{
  "num_hidden_layers": 12,
  "hidden_size": 384,
  "num_attention_heads": 6,
  "num_key_value_heads": 6,
  "head_dim": 64,
  "intermediate_size": 1536,
  "vocab_size": 8192,
  "hidden_act": "gelu",
  "norm": "layernorm",
  "norm_place": "pre",
  "norm_eps": 1e-05,
  "positions": "learned",
  "qk_norm": false,
  "attn_scale": 0.125,
  "bias": "none",
  "tie_word_embeddings": true,
  "parallel_block": false,
  "init": "normal",
  "init_std_qkv": 0.0283,
  "init_std_o": 0.0,
  "init_std_up": 0.0283,
  "init_std_down": 0.0,
  "optimizer": "muon_variant",
  "learning_rate": 0.0101,
  "lr_mult_up": 0.981,
  "lr_mult_down": 1.5,
  "beta1": 0.95,
  "lr_head": 0.00557,
  "max_grad_norm": 1.0,
  "warmup_steps": 200,
  "schedule": "wsd",
  "decay_fraction": 0.612,
  "decay_shape": "linear",
  "final_lr_fraction": 0.0,
  "batch_tokens": 131072,
  "max_seq_len": 512,
  "doc_mask": true,
  "train_tokens": 439100000,
  "max_steps": 3351,
  "dataset": "wikipedia_en"
}
MLP neurons of a small language model. Each row is named by its layer, matrix (down: output weights) and neuron, and shows model dimensions 16-271. Each number is 500 + 40 x the weight over its row's rms, rounded and kept within 0 to 999. Numbers have three digits each.
After each neuron's rows, "raises" lists the tokens whose logits its output raises most directly, leaving later layers aside.

L6.down4:449570460555448450537528471485583524494495514566447522427527476430516532454490527513428564509538527439450514446480591546451478497455487468546514553477481507522540533464494547465535513524485512453590526468502493457548498457487523541433547535472443445547574433532538484490505520486566566581541499474495527429548564458505524494514484503459518464505458553436431561553491518535488491567612523450457513522428477547469396499463458509555471452498465484503570476503542466485501551464544551476508537559467510445494467611500499422476463496513476529498533481501470458516490515553548482461470461470463436565433477504452524531516524524525525566522554434502427476551430536511440484427494458560552546469520435440492418490563509454473483479483523551523507456526514457578478614523497471
raises: " troops", " command", " forces", " Battle", " Commander"

L6.down38:478526440516562529505499453526453539552506468555435477587549520540446480521477392489524519473514488522415522501544468490536502517555515542576545546548588483504575457493531463517535474515501500459466461506524520476407465546561474594549518539508480509533526546564523530477476529515486545552535478521547491530496539482545470453457591554499507432432455459530512505477536490472493603558582498544515498497543500516433549593563517438481487496512379493463472477488502388601402485554500487545502543524557491478452514455481481540508485471491515480510508434474521521482514483476458502413507483498487529483443520541438571468555455452452464473444520492496496439533483455462502445476524493520456553526522466531485560543517544513535515521468552540482482520516475436424579507477504540
raises: " he", " they", " it", " she", " there"

L8.down1030:532487556492510457531540478505490445447502509524496495432469524514548463512508575448430400472475474449523476521516475557470508539439448550547460504435412580530438474516554521493497503453513520531494560489513512507519495479467456470443547538509458482476444510511585543580501517504450497418520556482501477500492437537506527433587541524455461464557467488452523455439538590463511495505401550465515498533468514486510478449478528526552525528522519474468466545484505482469506508501555509530596543484512524487480497529582515519499458502452462497427507500448482456555477509506531440483471486497520491478479532564448486510486494559571472550506548529483410478504545512509517493532443415522475453554437543500470520468501518556542552488415402485535528534551472469501492519572476512
raises: "'s", "o's", "’s", "a's", "er's"

L8.down375:549469510506539534546464494532500492468475483435557466569490473552518504425504564517448515462534512493523518548528521595546526500545430515501532474510519522479439459558465474435453506498563475557495562605500502421471475509431508532493558606382454523469459485506479441451493519482516498523443482494476522475505473520483527561435579542483497452479492441548503433468521535577475478476458448493498456585455489524493526516521522487427528505543505484469513491553463560472574475505418497496486429492520492512481522538496533441488442472496516553461452537521477488470466466434538568491504506540520440560484542527458502461461489509501521540541589460481529503485515399513548484487535470421565596467476541485456562436555400504577469456452548419441540487486493492558538498545572528
raises: "ment", "ors", "ed", "ments", "ance"

L6.down1412:445452504457475551429534537578517509528462524509458477527465528455580518514561506505467514554504578536505535503497515549503512450472555530507436534528496441498541488395477477483549529479463489393526488457524523530389473551464544526497481471495516431506454524441451575533488615539455501477468494494566441528500513542555445537478452506521462530534476517533546500502447465462516441437537489513655394509550487495510504533465519506517491446582521517553477447527506517393471484544489472539475487526456516498531511526539449506464452448525578501504468515515511486570540515538477490487527504448483477562449494513478485564553468536544512506516453490536488478529495524564535490453544497470503445480439578545497521538460547522495484445532503519608417444523470500482484509538572529
raises: " Upload", " buildings", " church", " temple", " building"

L8.down534:463542511468527451518517487449483442488474527531481494512568457458538445494501483542454446440544538495527502534566481518584552517531557449504551449442458514455519516466510572519545484517444505489399524471560435493519501520531506497544528445390531518524485463547519449478476558546465500489484518452503558552460490497505517467587543476465549501520441506482451466562435538501483490513517512452525524536530629501584549492483434497372491504549444511548467519585470508481540504453498530426479507523473514559466518510449515544504483500485485461558476484494517486560465550464535469554474489503485521476528513472502555494482522491489529523499484517473496536441498465591514448518515438509478567438535496564486451459471560507448504491461503456548562534546403563460504551512538478
raises: "va", "v", " its", "n", "van"

L8.down670:528498478457486416512533516511473422515511502482519492434484511573432502532522508461501496433518502563444476546576466495491445503497442530574456564464528536449463562477513537458533565481503576493511489395490535506617505507531482512513455498442588523519477454463565431481533511468495479428494497500518435461481499486490552465521425513503447523497550419507443538513525512490473493411499473533447514535491483506452514529502483432498445482407546443431554474485493518430578487526428467489490566524492485567614570513507536482489495506475498543480541573466522488507523495473511541517498473503469511476568532553484545584492487513482512531515528457537538470524474469588508455520490481465529522487501497537518529509507471502475474481578405473416547514508538494520511487495532552
raises: "ance", "ances", "agement", "ers", "eed"

L8.down851:567490531490567457530451435469473578501412513546467512535433428522514535523556444458491500426445546472424490534491447502434518520448492550484528486407472471523479535533473557506529452519459488468505496482468456466493511520468477443521532519540505506476504506509502436498474533522506539489438477546545492500518518524562447497418603466499445523442456475551508488463464541522516557448494539483483502485524438526564460503501530578579502504501423468482482446498539576530543425518455479493429408506535517453556491506469556494518594526459525489501565457457525580529458510435454500568476446530521453486477582511553560502541479454515426534455525494485438472436552516491531525508451538498522484454505512492459558488490534442520552436515476536493523565520477489470469507495551565
raises: "og", "ogue", "y", "ag", "ed"

L5.down511:477445563548527513543448484565493433611573467559469451560488534467481525499490485458501585501459437486533550516555556501521477463466493512525509527516452546435482493560412551472482518487479433482490458496501511519571524492504554447515551521532449575534477472489532524525497556439448535500537473564497552559484539519528456467533496490428437473528476543491469567510508492473552503523571457511465539551438455456480502477553519520478555511602520585511515531481387496504500569518464519513548486542511499474518563499501506489558425481445534501461465517510563554451529497482475527487480528534498459427455502462554523487472406518603457507509515470550508538482462479508439446463546511523508508556523504494477456482587509467544476469509506478479448535549528468532521472473420499
raises: "ional", "ionally", "ants", "ially", "ual"